Weights of a small transformer language model: tied embeddings, 7972 steps.
MLP neurons of a small language model. Each row is named by its layer, matrix (up: input weights; down: output weights) and neuron, and shows model dimensions 0-191. Each number is 128 + 32 x the weight over its row's rms, rounded and kept within 0 to 255. Numbers have three digits each.
After each neuron's rows, "fires on" lists the tokens most often at its 100 highest values on Wikipedia text that the model never trained on. A number after a token or word is its count.

L5.up679:155097093086153129098151155100119122098163091109149126218120107116084138127146064143105131154142110084103083144144115152117165120120128155140122137208147157128118123097079130115154101089086109135106152119130152173150177089101141158152072116148108120120152182073061104136169152111232139091156079120129148147113135128130146086165071132072138069138139139161170081105159110111063118126174157087101075113110127105140107167139155106164134149185107104135091122121056138152115095166144164118102138124131175157125035119145059144165101148156147161109148086153133128193146143170140191065
L5.down679:189176181129080116143131111109142095099097148188143089137166091112107082090120127115111167100074156175095095130089095096181130101147106158159124151098128130100068115137182098092088178174126093072169096121063111068153119080129127139130121128099144113137152122146180140132101117144124083103241133122151112108125087193149116167115187145101130134126079166148118123155152091194166143159082142184120153125122130171134153136121115146142145179099128134105127176121132110092170142105161151111063088101138108133118180146124127120109107085171071217092094143117136119167204164138091105130
fires on: "s" 18, "et" 15, "or " 11, "ass" 9, "ad" 9, "f" 5

L2.up69:104187081121088116082141124163128062154153121157133179127093108216152104130125182092113079075196116119112069111145055127130080124163089182175132119110167113156145093118101110084145092147101127164092126112105113164132117173129135129123158125180111124130122149082163125180131154068177131153175165153177090144147140126108175110127028091142174103146068152117125151102087117099165134096122151112147166134162141140144114113125154150085134135070056184101118099143119133134138145105102214095143189134125148142115112163058131167163079129108062136145153147095104144154164118124129106142
L2.down69:113178153169116146129090130119095129152187169119119172108120032160114085158097140081150073139168112151068088109106051063128151140154132099148133104136125124133129126149073151090107125099161131109156066148162108112154123123091114137184191127184125143159160085117145173174114107147165122124142152145177137162146141109182160118151127147154138084103085099152142114084083107129195119109221105145100184149132102156094072122139087142091122113092087150104080129140125141132133149139179199077108098133119156162137126147049139097161105138100087123121165070139088115144127154143095198184
fires on: "ev" 87, "dec" 13

L5.up139:086139138113089119130136164128175106122170119144102093115170135137091204126044220095145125113116197120122142118143128135149101125200081153158098142140110132133157132175101068107142115169139132109110134147078122115187127068110138119104101186152107034085160122101124158059131093138149089167174122125189121138146128155133126134077086106113088180131130190119109091082119122127114092195104150112144144105140155131120123126123121116118150079101164095136128127157129149129148171141144078103138187102138203156130135156158032174170146089155161170172165123070098080136102148150095127143
L5.down139:104152120132135170138130146200112146134138144114093091145084129028201150142115164136145157125100219124082110131119191166176165193135175136158146107133105108093139110126142137145154072101151069090100150118092156155135125164076129111143050134149135081125153145137064125114117166160132164107107122160136158137147128084137132141097036174150093115145088114073175141152117090131118174142193085143151129103131129096110139083187166097063073091167121151126113106094160187121139115118071158093143097122117116101120135104142042172135149099113139139178146160144137085115112099143142153097
fires on: "om" 18, "si" 14, "all" 11, "o" 9, "al " 7, "sec" 6

L3.up869:134127107127146134099178099122134094110109072124138127140129170224083112140064108103110138166148103092146128124155101071149116101139123146145204183142131136175169093104121167144149062120114087154071088111138069150219079114166089112034060152122142130163128092157195086137132143070124156116112132115113109127188132137159128155081089150140085160130141097105114105098164166095152217109134118162130147105115137119167163116145120131073150120151163116111139107132149193051120158159133119139087086180159123165169081149133153161108164147116154112116176152139133141137102104098093156139
L3.down869:152145137158162160148179131057204120111113122125122115218120116138108078108132092144088079192107158166147109156142148183137097131088064077175097156115086175126114162160143136126134147128067150116110146106100108173110148097116083141115096155132115097110169135175151159157125147098099125121143133124134074106122132113180113096143108131139138160232088136122067117120147116052168149160083103116132091176126132132112134174128103124090181094124128116099120082102131132060174081153151077154126064139134135128141169164172074145124176180085073094125137125069149155143125150160105155196
fires on: "es " 33, "s " 29, "ies " 6, "ts " 5, "als " 5, "ations " 5

L2.up503:155045144058128123128165129059140070097120094151160142148041072149112159131106143125088103078135133125117083112109175161159136177180140144128106137109144138142115121114056078186076146106142133166112108123100112081125063115178147182092148108136136145115114136112117143129141085118148135114094109075086154176113130156073136181151118101089144158097159181132190164163119141125130071105166168025141162074153100124122168147162086136168156167100123113160182146168135106089115087156116131127123114093138124099176167051099137118189138128134092158109118126136163167127159146165130139131
L2.down503:171114035172112108081145160152192104119158085141135077117098120096130140119128189097117136109109118104106130189194149145089100147078143102094153150136188132106169092143137164158109150137093109112101203083112083175157130097125131136114158136181156132108099079185133164163087111129107091153094166166182153091183124143091119150145170150143134110161091120087152082117150108080095146154121149117120109154092099111167078133109161116134135108150144181134174122055140130034124123110130112155175146158078125101082128125119111138198131161082121110153168125142118089129223166084145133095
fires on: "\n" 13, "201" 11, "199" 9, "192" 8, "200" 8, "197" 7

L3.up62:144094138150098163174151083124125146049202170167119092160119192117149142120110155129118171095139091112124120122155164088148172153130145184109081131189106128155117145134070154160116097097083097150112081145129150167136155153121129100170145151039137113170083127112078094102147100104172127166101103240104158130146123141188134108121141101133110119098147166143099139114125115128121129148107142145108033139162075111129095132085169146107157129087111178122079128136146131135123141186108092115164117146102073137073130191145192140129082139124225114112158132094097125103058129148120099124
L3.down62:131158151130151164093126136142079125122105097137168129113177113121137159150154213145176169148107075124148178141089131165153211160103094080084158115152137142132154072127154136161134180113117146086180116097129107074139153135127157161166078049135122060060091113187102126098190106133165190123104120144080154091103153139118116096130143183125055082138130127089126152092134134119102161097102067153135107167092096116144171105126173168073122149140114150062099125142105106122112087163063162091198165165104117121081113123142164137086099169110150122145145159100163118102151173106139153130
fires on: ": " 20, "it" 16, "tion" 15, "st" 9, "ment" 8, "ist" 6

L3.up33:159114138129113061113101128101137074139117173147140113114130118108133182114052093139120155070040052158163152120167159142175148155153160148136080126115077150127152117093122086063120057092135163168106161145141066105121054130094131168108129132103140136134145102138142119149108175140192171152107098108183142106154137105145101084151127112144061115103134138102105119131163148132140175119164108197150166121158101106136133098101104093122154179170170129148149107183190128157076152184080068093085192159133111106070137093139159129166113121156175143088115110142113146172144098146176084138
L3.down33:169108092125184120132167207123172138121118102097147106129142107140133084173099135150066163173171167111176119152111127136167137104080147072143165168147139104158088071151128148142171118144170075068149119129125129112131127127070137165115146052145110093147136087098154130151101148142186118102101092163178105136135106185142130149149155159133110128142137114147104029119110127126122057074113143102143138161133043157122138068120141136073113107124144123146158094089086144102168123092205135082104065171151094161128182096161147091120136162125118161140175165152112132100167070128090058151
fires on: "ame " 18, "un" 17, "ver" 15, "of " 8, "ut" 7, ": " 5

L2.up667:116142124132093097110130110167110124132162118090170170121117080114184124141124141109179104160100084102100106152132118150102096159087179163120125132104118143150121084064068123122049099065131120138158103134113118123114132123181133070141070121151123108077179118127124161159098128147203177098118089151163105127139138097064142111053134059189128134121134123147138114139130078125119198153179122120152184127135115126157117102101118112119125089116088120123105164077137156175091154160181131117177151178190188221119042134191142079155108109150140109155120156142148167101130080145122110182
L2.down667:138198127119120155132102097155098099140173105147178188104158065107129137168139137068166096175176055124019074160173134119114152165124168149116110146108114121138119095095125107147117107090116111083180044101137142101140105092124156144171127131176147124055188109172148154150098118162176165112098112104147114107157138120079152105073102123173130087096144154146115158093073108126170178106158133124123180095145118121144079095101102114072134137108120118141105221128122171144147105125170168105146148162162178168141068123150130109157176100127126131125120101139115157115107136120056148179
fires on: "ev" 54, "im" 22, "rem" 17, "tim" 7

L3.up305:174097150084116102161127100092094110117107140087159170131095186104087068123095091129173121099132119196069130119099121120113121125136074050176132155136160151119112097089125169140143126131149120129163107098190107136085049123171143139180109145124097125135147100131097134103106157095230105109111133167145137145159186106130149112120140119141141149101075075156153105172154123101121147115095135134147151113140082137163155153170134059099102120138139090188127223174141131158070200146106126091117168162153137143075088133153110175111159132169023135134105129173137112156161124169126130088
L3.down305:076117111101180117152073154104076088141091093100147097090138165141165155165078084120129150149184131068174167120147122116133119093145075098185112146089087089091145156098111098094153121176161135146138087194162108090070119111128139086138188176156165106095167096142140082134104168115136086077087185115161167122181127148131096112108071111150123151091166120128137116141107106142163175144144171111142162125152114072149167078120078104094115169121159132112099177122195074159146167113165152098151136160157120146169063098133138110135111102154101112072122096173138102157156110159193191151
fires on: "\n\n" 39, ", " 35, "-" 9

L3.up683:162131118172154153117141074102116071095129096170184134116141109122100112082073124117111083115120127148171114155210151117123108130131105139117224148094156188080141111120083211203162123118118113113093141086156121156119086120066109095105091149150114105151112049110113139162101149082172173153100110148107067156158082127132136154095150082117119109129135095147135161122166145117212160142084065198140135137123158082101128141138091128140178087094148127107113114147116162097101150139144083158175124151106154151086118126098109121080137134092205125147116132113155168189130164153079188120
L3.down683:141165173183133119155150123165166156135104132125136181172106189123180112069140115148061118157143190190138189067136182140124136149085097067107078166095114144115161120118154144092125119126117096126179132113098107122125108087167096165139112119068144173111112105155155101150111115115112151107133139095104097111095085079119124154181077155142141110170068171124166144065152130140162126174099103134140113152135106053082194141137153105169149151097149183135119123126148153076166150090074119116149095166087161139075117237118087131130125129087153117111139074050115101113131111135093156133
fires on: "s " 26, "of " 14, "es " 12, "ers " 11, "ies " 6, "ents " 5

L2.up576:107113192119155181141109094101082179110099086167181118103160148098145091123136156133116151149203107126131132151132114048111137152100160196126124124137145164254158052090139135085090107133141126162095115171082157152176123120130139103184136158120111103151114078099118134080103120090167113167132090117170121143152206137122110187087136090126126145126176120120184129074089144077116107074175092169115061162113155094148103112108145166104107103161097170099118104141123136139109119146161118153185150109091110138072087138108176153139150091101110111154128148119189101125104169142171100117
L2.down576:114137152127112147095104131138067143094124103158184111116124118113121107101191159107135128113157126129175141142129121078064206133084116177138140062146162127237175074075186112118091135119091106153113154129123146131175184134100166120171094157150155053141103123140126114117131105122144107181111104159115095138140182130168118154157128107135068107129172130069152158122099148066138096141151109180140068211106117068141129134071159154060114128153045123151114134105144128139131094140146172150163101161104139096088142110054173106093109155106123139166112181132163154127093164129141148112
fires on: "st" 87, "ist" 13

L2.up908:135113154082141121142122101142143151098147162141147169117086123091164148192123108116084074168131156068102135129091101094111125163131094144183097097115089140117165132171114119119123144132132146144049082153086056103103091122150144111138129191141215135107099098129094126114103138112166119159131113124079078152140084130137100145117122077113144111089101139109174037186163151104094060153130130171144145089159112092144169149120132159108171221157106123103164116135141174148193136135153110127064200096137110155135113169177116154107124045122115125124105163061176161164186124115155127139
L2.down908:154153021163106138108121202132105102116072069075091156066135125144096110107135194112123143128133125089102137118186143164098138197080147144092128163142111139148159132105159110064128086068155172127123180112152138151106127168121173162144168115114150104143091082110098150131132117160106165137129074162190120063138098157111120136137132164103103146146046097113117164140142099147111091143155146156153170133117112116148114057112136122099122159077140150204153118094204130119179138106125072119146122115063166124125165136071132099182163184104097127131080116152148105125189119134116161108
fires on: "201" 28, "after " 12, "and " 11, "with " 10, "197" 9, "but " 7

L2.up235:140100158172117114153160117092156123124140089142129168186085176097206054144128109099116161133170100138140104104138173112143112127153097166141156123142116106117096149165131142133120183111130138195120150095140162157134132116141115137110083108116067087107139129163119116092115134119165041133143069098147060141129169092075098225116054108060164148142153152149154118159171126147112105136096106125118145123125105154135096144209162109161134147121148094149195138077128125134151148123233132125053115148171169166095136127141136113183112136097167096114139137072118149074101116084080127076
L2.down235:114098119125078138150093141052101175146118117177094078123151110144156136132108161151083131134090148177127072176148195150090161080191107067066114125116143093121108108125109177119177118127110109105153154139132110101143146090123120133176155116089141098172093108135152081147143112145132104122147124133165168105119132155121112135200062117164106152163160144082151068110178112156104206126135146151110125183101148171168073165119186143130118167175101121157145104142135110167173141085174108144115104150131145062160102132120104127090086161097161065135129144074104135069046130184102187087
fires on: "2" 36, "3" 21, "25" 10, "1" 10, "23" 6

L3.up536:101096105106182142059111083111141119145126128152073167187078104164122102130098133090112123133133144108105120141161069139119098029134111125116188124156162172159134155154128150160135163200116120138139127139145107154171095143123184147131153133118148156132123158150095171109132094118132175150110122108175151119118171036112153150142116121183138152151134065126153114134155152123145145152177057169181117079080169177109088079124118111184128089114146095155078107177121108132166096124169154132124091165082194144108024113167105094109100171143084093093109055154171131112115110111129128131
L3.down536:110128140163086124088112164126102127081123115156140108144189106104127075114131096149135157136090124122152199106128068082072146159073092167111220166131100137145124101190137121052121129123123116163188182144161083131118133183158062146139140123131080071135146175142156145104168184116113150098161138089132090154115100138121123107103129159129165197136107172175071174116187111094112095145072112105112118116109097086145139106125154087149097130084127156109142127108173135107133142077154112104154075113183110091168182147101135155209152195101091147180104091107139122130183118109111166115
fires on: "a " 58, "on " 8, "o " 6, "i " 5

L2.up814:137155147172194156199089078167141112052110115172139161133129209168154061118167154189064091123115114134110123103150127122102095151145108139130123121154164075080118109155145126147138134189087143112088128125135137146143175065148124092118105147069155087106170052154134110125174094157131087113069109208141127177165115197097105140145157134141172162175146105107143100128158096107115130160088098141065114146130124154154123142132152106110172154113123140112131152089104056102115140097118084094100192156133102174117099103089128139121135063069149130167095146119128144138129092147058163124
L2.down814:189094110130081125150085090102166074128106088134066133146106117147161141158135136129097122132130106154088154127113151161160208190085156106125111135161119126107086170145142205113174172162101094081142149136145075092162141117108142157144065128166201129163085150120167158177142102133151138121049143122162174125107132127104133116110074108116079175120101158142121096111158136184074110125122139114061080131140127107135059154166162129092139110155146141172133059168183166100163161194114097133149128159152145115150113139130108102124122143101167095123051072106166140048097076116125137119
fires on: "3" 22, "8" 13, "vid" 12, "2" 11, "0" 11, ":" 8

L3.up931:144090217082129112123152138122120147103108142086176179127114135164084134085121130194106139133153121094130172158141128119218107112195135173137126113149152145135156118077128139041167145106120099123091165106143095133177110111145116154166157117097157078124113111071112114142149095117087140147076091078116147103117095143145072148088059091094143146108152103162113090166143062138095116206154167098102199141150132125133152056113154144183104053106121128109101143105086149121127155133133147100068110146078117125155112096112104129159150126153102106127111133129194193163172120173174145187
L3.down931:147134134149131149101131095121114192108184146180162165123110099125032086101120164168140121128145118132146124140117131130148146091227124159171104113149161128118150149122135142081168126094098113084138075139171113130149144051096119177131161179125186089168090125102127108133136137176132076103137091094136123085151090141134118149109104179111092140125137116143112086121159057163108119191122168161137157149086118154120100118114083114136105095120115180105096126182052116104145146100122164081046095137108141105125154060104113080170178154144142090110063124167126195216140111153166105142
fires on: "et" 95, "ot" 5

L3.up901:136058138168152140114111130081101073095081163164078187084145132124120097107136141125123144148078134073133090128111125117105141132117137154113131122140164089126113185151101187140111146110120136099102114115087111132131143129157138151159137157129147137096150155106126159164137103072140087129078101129071180131103112165119163178093091150167135155146182165126155114071173122156078140121126157065084125143082126136095131120190115138157185132100132140144165102167083115091184189140225098162087156115071096164144142124164136106119123093107182099179119108086157150097142207201046162068
L3.down901:122140090072052084152114110100065123137118117091069197092151148125134132107058173111093085078115107125135121064147176138128163146163140126154136104153086057159113145113116120117167121131107195101105097147183123126096153116139157185098103092129106104168093124100107080076149115156211131123150104139144109123150133146124117159097138167120166198124130174106135155157171119185142102116145124151118081092137086130171150152123114154149094152166166120151127153204150127098141111108183128126146160131131186154143168066118132135151198079083187064115077125095093113124093138148076183122
fires on: "3" 27, "2" 19, "8" 7, "4" 7, "9" 6, "5" 6

L2.up841:100086130138154123108124148128137106137161158141154178135138092126094127105161107149107131130155148113138095122171160112132078143172133088108104130135166146168102141162133155109118199060088112165093105103121162145157068137121124154125108146099172128088111125092088102096154168107131139205133089043127123137110140086117119145083105125091136065167134112120183082082130100111111100169119135189136165200138143112126126104159128133153137068141205135098143153105066116179156203062138203105080083157146122120119139057052130156177144122163137165155172067074118163152138091158146177145
L2.down841:079124140095159157099185161186143112133146175119165175132110172156061132081162083135111178131135180098164147134142107161134082160126164102132102112155148116128127107146113076148116186122086125120089096128153115145132164142070152165122172122137168102122105083093053090126061096127079123168141118084129112075091147060108147153079117184146128142149166111110183151142105096134128116156088178146179114175112140135153168127128120122155178083146136143090133172112056131187109167074105158120061031160127113153150138077075091129126134135173140163131133092107075169141161155142100132111
fires on: "ac" 69, "et" 21, "Ac" 9

L3.up537:154074148151162178146161081116143143121144140105129140106120090102128144102172188092157122126120122102098129125075133128144180108163055194125125149146128151156091214112154156203097111139085141149155117121074148129119164134149127207085124140105111070118131135143128165107065124151058126128096115109122157131147118081052075126125119143166115161100126074144144146134159117167098140103121152120198127086157102103134121172161117106045147034156112137201152110112079140168155143142144100165086109129120141162069076126187132093082091131099146103191118122150137147109121146134129159191
L3.down537:146161080157131166122135100110178184167142146105110141167118151113096106095081141164143175160119209082129090131103147111186200105153145094143120129097137079116156171107166121071100111108103161086104127114081197102123117091122133126105144138160119134139122120119107123100093180150122092180109115063095181128127127104166111113125097164114182089099178068115104178135115180151113139114144102134162143153158090137138193118130188129072120131171148117121119124124054171104155207141130095187085060143075112113126078116129126164047157133125105105121130180113057154158128126099154086161
fires on: "ed " 32, "s " 17, "es " 10, "ted " 6, "ts " 6, "ent " 4

L5.up889:127099174157110150150176073150133111131103143041158140111111070113119147085082098133082107088130141116117109152059138052146123131136147155133066122159163076180141157105132085076159113079118141094085096179157161155096170053122142145163165141149101154112061125104180115088157114073127128131123188090137137153180108105179117119152147138102135100173117119169096139145133130173118134159117098086149168130127140134170094109102225065143154106051136115113078126155081167142127147115136168136189161139154102143117134144144146119080136119160190077097091108133138134184179159109137147116
L5.down889:091145157134129144127181093169074084160127155163155211086152126058045145136140112120138145098128112188162168095077124114124089135129120131175125108105169124164149165152158091114171098117146171154097106142077081108135096109125113163158073147148142127144148098141097092108130121121074099110102184121132090090094101126115127185149131145129113123112097144158169186112098099100143110162098163100239162138122160128114115093170193117117110059125133167093075106101157174087193091136148182135072116151140085114125146145063135124108170119162159146131129097177120157129170168153165100078
fires on: "dis" 36, "et" 16, "is" 14, "es" 12, "Th" 7, "who " 6

L2.up505:143115130125126182134181126153133129104200142135133114105169195141121155086141081127116126119112163155158186116127119120053093052157057124180131112141166144133122176072112222126142124131061136136146112095138139100094123104179107121173101144057144147116187122110146148132152057151139109125153121086117095142139155126147090153088138090126080161091139106171122076138138050145072124118126097090127170126068101128075133095145096140197137093108121193144081118169132161133144122129146148104107088133118104103169111134091092151150060097121157105130092152145136188114154185204155124154
L2.down505:114190150116121092137167104152113164051218098140114142153195151107108135103161138151096129151066153157159110115119133106120149128246119157100121133167164190119175148073170180112169120089102089127144150142178084151163148088115057125169154205129166153143176154111130157127131101158108075101140115083115116114096118111087130198113104105118057113098145098144142053114110077115078101131113124073125185103105126133099126070117118102174140083125108118146100141137117126134119097133125103115108123105125148068171117127102155103155161108167142133094122151185118189160140141183136115114
fires on: "od" 90, "ot" 8

L3.up526:104091104131160123139128122108182154153094083123124142156156126137149156118152192165113176156176088119130092176147122106135125156118125106142121147146106137153150113149121126097143140128124157155161154106122077125163096131145102156121107104201070110106113172056127172119142092109101147128128227069148255106122121134123119136129130180111175134106139131129097129143108133122204081122111104077126128176096106077100090079160160120145107144147122040146106098104086104095133166103118160102125177101120078172159111074107154143122127168158086100139173085130130118081109215124136199124
L3.down526:165074145135082116093135134188081198137077165156109148189123141119152105150138081192146109115160107122096127078157127110148159130127128102143131111109123129167146121163112084161095179155123074116125130132115129089160154125119167119119169123119113146097105159174233084149158100169209138119096069098119154134131110175104123146127096118094127113165091120110128090162095165169104123105161143198118142057180117160111166127117183134103151120129123183119139106097154111129124117174098122106127046104129076112155130198074089099124058094150103142145120127136148104183090111035181132114
fires on: ". " 40, "(" 30, "N " 5, "I " 4, " " 4

L5.up513:172144122136098150118109147117091142105153142129117116129049114108191095148121165112205104099118161102132127088144170099093155187113153150159096121146152208153141164152076147104030012106119087154141117128081122137155164133153058107160168147146139107139114154110152123118127141113150102137146071169101135112154204113113183157118134095159023152132132137183177131120107118122116160109145142109149124094149122099179141092098129170099140114102099121173105083075126102107088151136157134074185129126094108156101134143075134136082120199113167186140115141170119153118120111097172135127
L5.down513:105159139138093160139126188130083195159128135129164109164101106140166036083158133116172127135149156083123141085059146143116142158151105159131119129115172122148150145143086109128116168097113098089096153148073188112211102150108105177174066126125113101128103105095164120150137117110132103131108124131088089159134112127086127159122120162151075143111154126071136118132093138186219146111114134106100049082130137092149122088067099172079121073222129116156160146128150091100156159199096129171173159134093182137099154119115118139079158153158163164161118148134118084140094109107115183129
fires on: "st" 24, "8" 15, "9" 14, "ist" 12, "9 " 11, "and" 9

L3.up284:171154169174183113140080152120118134159137111081173121079132089174214106077115118177140131172120106102091106097155155107147124134119075148132128154098167147134109211118131111124139126115058166159120187096082138112090115126171113210120190107139185127096205078081098114169091133138128105140153111126120180166157149084105133108115137104131193095157111087098107114130116118109164117137106119155146127121102094073103153093170109097150086137126084108202128108168150145094162101155186103020133082129139154159139114169104112121107147110179142115121141107166182164113096109108097124113
L3.down284:134128094187110131081136125153113103144176106118125061155099087145154106136135166109178136252153110129101123120123115110080129117102136101099090134143175128143084221109128112127151147122120184162139099100094098126061141190132130080147108201129184134132125103099101092135081189105113099113132080102121102146125106195128111145148085119068167142105092191112127133145153106124114187107110111143142122126199128168145179127127137188155095107129068176148166144098108098095121106151154165135131107150201109089193096109135164114136161125189115079082134155144132110147092102086118104084
fires on: "e" 62, "ne" 24, "e " 6, "ce" 4

L2.up22:150105134118130142109189073111161075123071167099123118110119217160110094123135101101136061154172110082147126123110106139130098069137115146180138113133147142144190112121093123189142086055061115116132103041154092141158149160144034187092142186147137071164064126178124155130150141140111161113128111128106111130127114153152120166074118095111098141128142120086129137132104100122182193102118112143107155145150141124103125152107111110052167098185148175149195095153141175135134156125158133145079133119126110156113100114132056147104155130139176147162212139131157144089140132131100090164
L2.down22:120095123165169133195171142123145133136110121096156145142114165123101086097167148110159126188128165184125134072062147132058095171110111109099083113111070141178109107141168129112136126055135172121087143109107179102102170094154096164119123147150159118174191067146130131165130099124148170064106122093050106179139077111151155100167165170153163112239136149075097156115096109102169100062086144145154128139098103129092134179124158124128149107126095112133156118114126164119139153099135051109086090068115150162105151165165133118103147118162074134118172155136085115144156114143137159152
fires on: "s " 27, "es " 16, "ates " 14, "wor" 11

L3.up216:101135121123095182109142127119159085150172148161092126139151128160146102102149139135123120184149073112149129146152127125174094096114177105094184150131138146168072171139068082130148240061167127222116123145131131129082135155158086123159139121097172115150134124055132085086117149128089174175158149083094116166144139164149127104126085130088130143146102117171097173113110067145085112098082168166095140089123116110113081119169099135160152090194104148167128127108168115146082131148147072169151142175112066061137153101142108157118075084124099066129148147165185118115096142127118092142
L3.down216:169112128174145103096154159131106185168177138121135123130095114108126116142117151149150123173142108122075133149195175134140100128104170109136152190110148073111088113137158108149167173081177138113196093147134139136131103188172127100116126162107154074126113158119107093083120184117109147147070131074166088111190124112113098138135081143102148137143129187095164097180153129146128095098130208158072148075106120135062145158104045104069072154143071145128189125098110126164148036142076127175103097100127107089122131126158106084178179114179098133099126118102131121129143099091124108160
fires on: "ex" 59, "x" 21, "e" 20

L3.up459:092077100073211171132220071122159135131062173149128114164092127177098149161098080086162163095116162083110136081155154138102110092131093151126223121180114173143126157097135094127150098133157111124135102107115155119164086151165151153096104104100151131115167121146175090176100099130132137115123117117149184157126144068171152140188142115108069164155139120107117090105145131096183135149144072164134086115109138135134067150101114121115135126095145116175107110131160174110129095146159130145141127136140117148069046095167130119117080168053125127123129084156176138092143120118102221116
L3.down459:177119126147092109084151157163094093077152099127095160118123129105147082119139122126088094136148117146124147201081113168096122171174138165105169172138159107129148106137131210101126134122112114106149143168095126155148093192127120085166188185135066105162136102088085130063137151133134142128151163110114104081146133096193115166055134153191114131140136112164114172193154103135119122136126164141096160166141163115165147114101151103146120111097091080067093165144161123178143104084187068080176098060142148122172132131130132153176145153095115080100101079135071070122112131119119128048
fires on: "a " 57, "an " 18, "on " 9, "is " 8

L3.up691:120115092102130155135097098111113094065130124110094144135052164166131122107054117111131120155150048129174130112178187137178130145103139163134143103090181091092175097104152156139078141105131137171131161164078115129087111132147180162128091142163093078100122115118101184081083144142173121170128122068111139145104159111140120133120116105057074145142162185154160141141143131163108140119100160131137114144128198130198052118105133101125122175119146144121108136165121108203091106146151128142184144143167073125086137161176164119111046102101164135168117204073097167117138133117088121169
L3.down691:093144125126075191131139116161140098117116098100149144184162124127132100133147140182112158137134043113144143087172121149151128085179151053120123173089164133188131188119135099128124112122162121135124107147093102067142118122096184140140123076074112074109081170108146168127107157135147114109090186026191122108116136137152149137146098180134170142141144092170137094158095111166125055136201139172118137174122107158158086149059136070129117152099169178101189124110114136127131191084115170178118115101093105156110089133129133185147107142145117123100105099175110131067143132099112087098
fires on: "un" 36, "ex" 22, "ame " 14, "this " 9, "ur" 5

L3.up686:098137127119146175059115132143132118150170133102156167132149090118129096107156102163146140140166128101108094090097122111180079130147131131162125155116152141152098087113210131130160152084076156153085144109160150069152080109060086241051145123138169130150113125109107122148121131140152121192137161061154133151130085147161097161120108154155191068161157105119140110136154147115120133146127144113101103108198117123091105117139169126159154065113125102133110124161092144147096136106175145100071101052108141146214125070073095132116071122174188101157143073137161117104153161125181139129
L3.down686:107124126131142172119161109151102155105129149047190176130161106130087126124154116162144139174126201140118142089124158137135084087145136095138115158113158137114127063111193093124070082123133124129108123110198133095198173126075141155124132169140128093122158081097139119146122157186142109142108108064201098098172114168134108175160136184120150075183163124099085145117107126150074077149085130123119064081166141113121151074097169151124172082169056146143100116090109158140078147076120160127100102094115098098148144106084080155164095149153176140137097088105119157136184150111152185117
fires on: "et" 59, "inter" 20, "Con" 7, "und" 7, "cont" 4

L3.up704:106105148127164115117154137126127123165140088135128140115136110123151071109115160162152149122120136147083117168186079188148175105080117085186048124141171103126111147151100172154141077109141205171106121083164076134143134162147126109153174153137137122082122103137096135087139099133154116127146186112132170148177152118127126077076147124163130201116190123098106121179138120156142190118092087066119063091140140141129108130170157103106195088150122078167081133144109101130085208149170134183105119178111093123078070112126174185123104147123106077138090103142158072072164144098132098123
L3.down704:113074110156132124080140199185137101158102132154193106124117088092095089185140133192135095091085116153116130078160153123110170061122117148077141146094106117102137089208185115139173187102175129149108126166138125082200129163142147081105129103129087127128098188161095125127148137128116112119133098103115118088111098094135139119100126094108162116157088169172118131156133195143093113188080130144096136184068113120167142163092143100114145107112130133128149067155145048124181147136106110084095075136171122128164122130110064104154190097144159159129172171105112177116132171109095179130
fires on: "also " 20, "er " 14, ") " 14, "man " 13, "(" 6, "N " 6

L3.up655:136143146110154140117044063154112144157130157116132154153146150085112116139130129124125147075156151151151153113076152148161096087087109088148204163164102132043133109099129176175154175134209196149174148111125161140152103102141172132168104112121098107173102071167138149104102091125161106065117141165108127146138159110079124125097173073182169168142089116181087125099052034101170125107119162143141107133187144151194111115140099131156073144108147096170131132140090140119104124069115086137116178154122110077053108107123124140087128083133119106165101115129152158132133122145144140101
L3.down655:095084107100099166145123153111152129135135104100097126130091126153141171127103094104137101125144122117182129116168088116125131148147175083157107078099156161115106196150147111118086159136107128106134216154139107127070128115137113071167123099163141125112133120123145110151221086086110132099148186131141172105116166092181110144141053115117175147131122139136165082129045177140060202165104147110132118113099130146093134126125135126158145108166128062128077166108114130173174134179138096101139124193074142174135030094160153168117132141142114136107183113111174051114140167180085159095
fires on: "| " 57, "with " 10, ", " 7, "at " 5, "for " 5, "in " 5

L2.up154:158123124102181099123077151161175147176129123146102112089107077163146072145102129086114141167149109157129110158084145135174167054119123166142117157167140106143100136112136111117188075096085120167149208138158132145176170185192081094093163111147137106131140128138081129152139156183142118183127155076090112131108126129140147101117134066182131148168172151132174123130181123101141104181114092136134130196111128145093110120148135122153150088118118198114098069095109130130104057134166082126109129123146075135128087171134111142182119096134131139060064140133204113068100110089065169114
L2.down154:095129186063146137111173127151176164155110110129092096096160093144101164134177131096095121136118121125103147113112157125180128155141121136150146127190119089093115055121179092143141102095124140099166193167084101146108191144145093121137113099135217149086149088156123134091113159173100151148122062084139095139118132145163150094138090104125173151146208206160133080138177120130136142110142138122108087125115142183069191144117111152118195109160054180132153120103091096128116058083147147146104106153144107125113090140125136107125132102128094115024112138158182102135108092151080107159
fires on: "e" 55, ")" 27, "ate" 7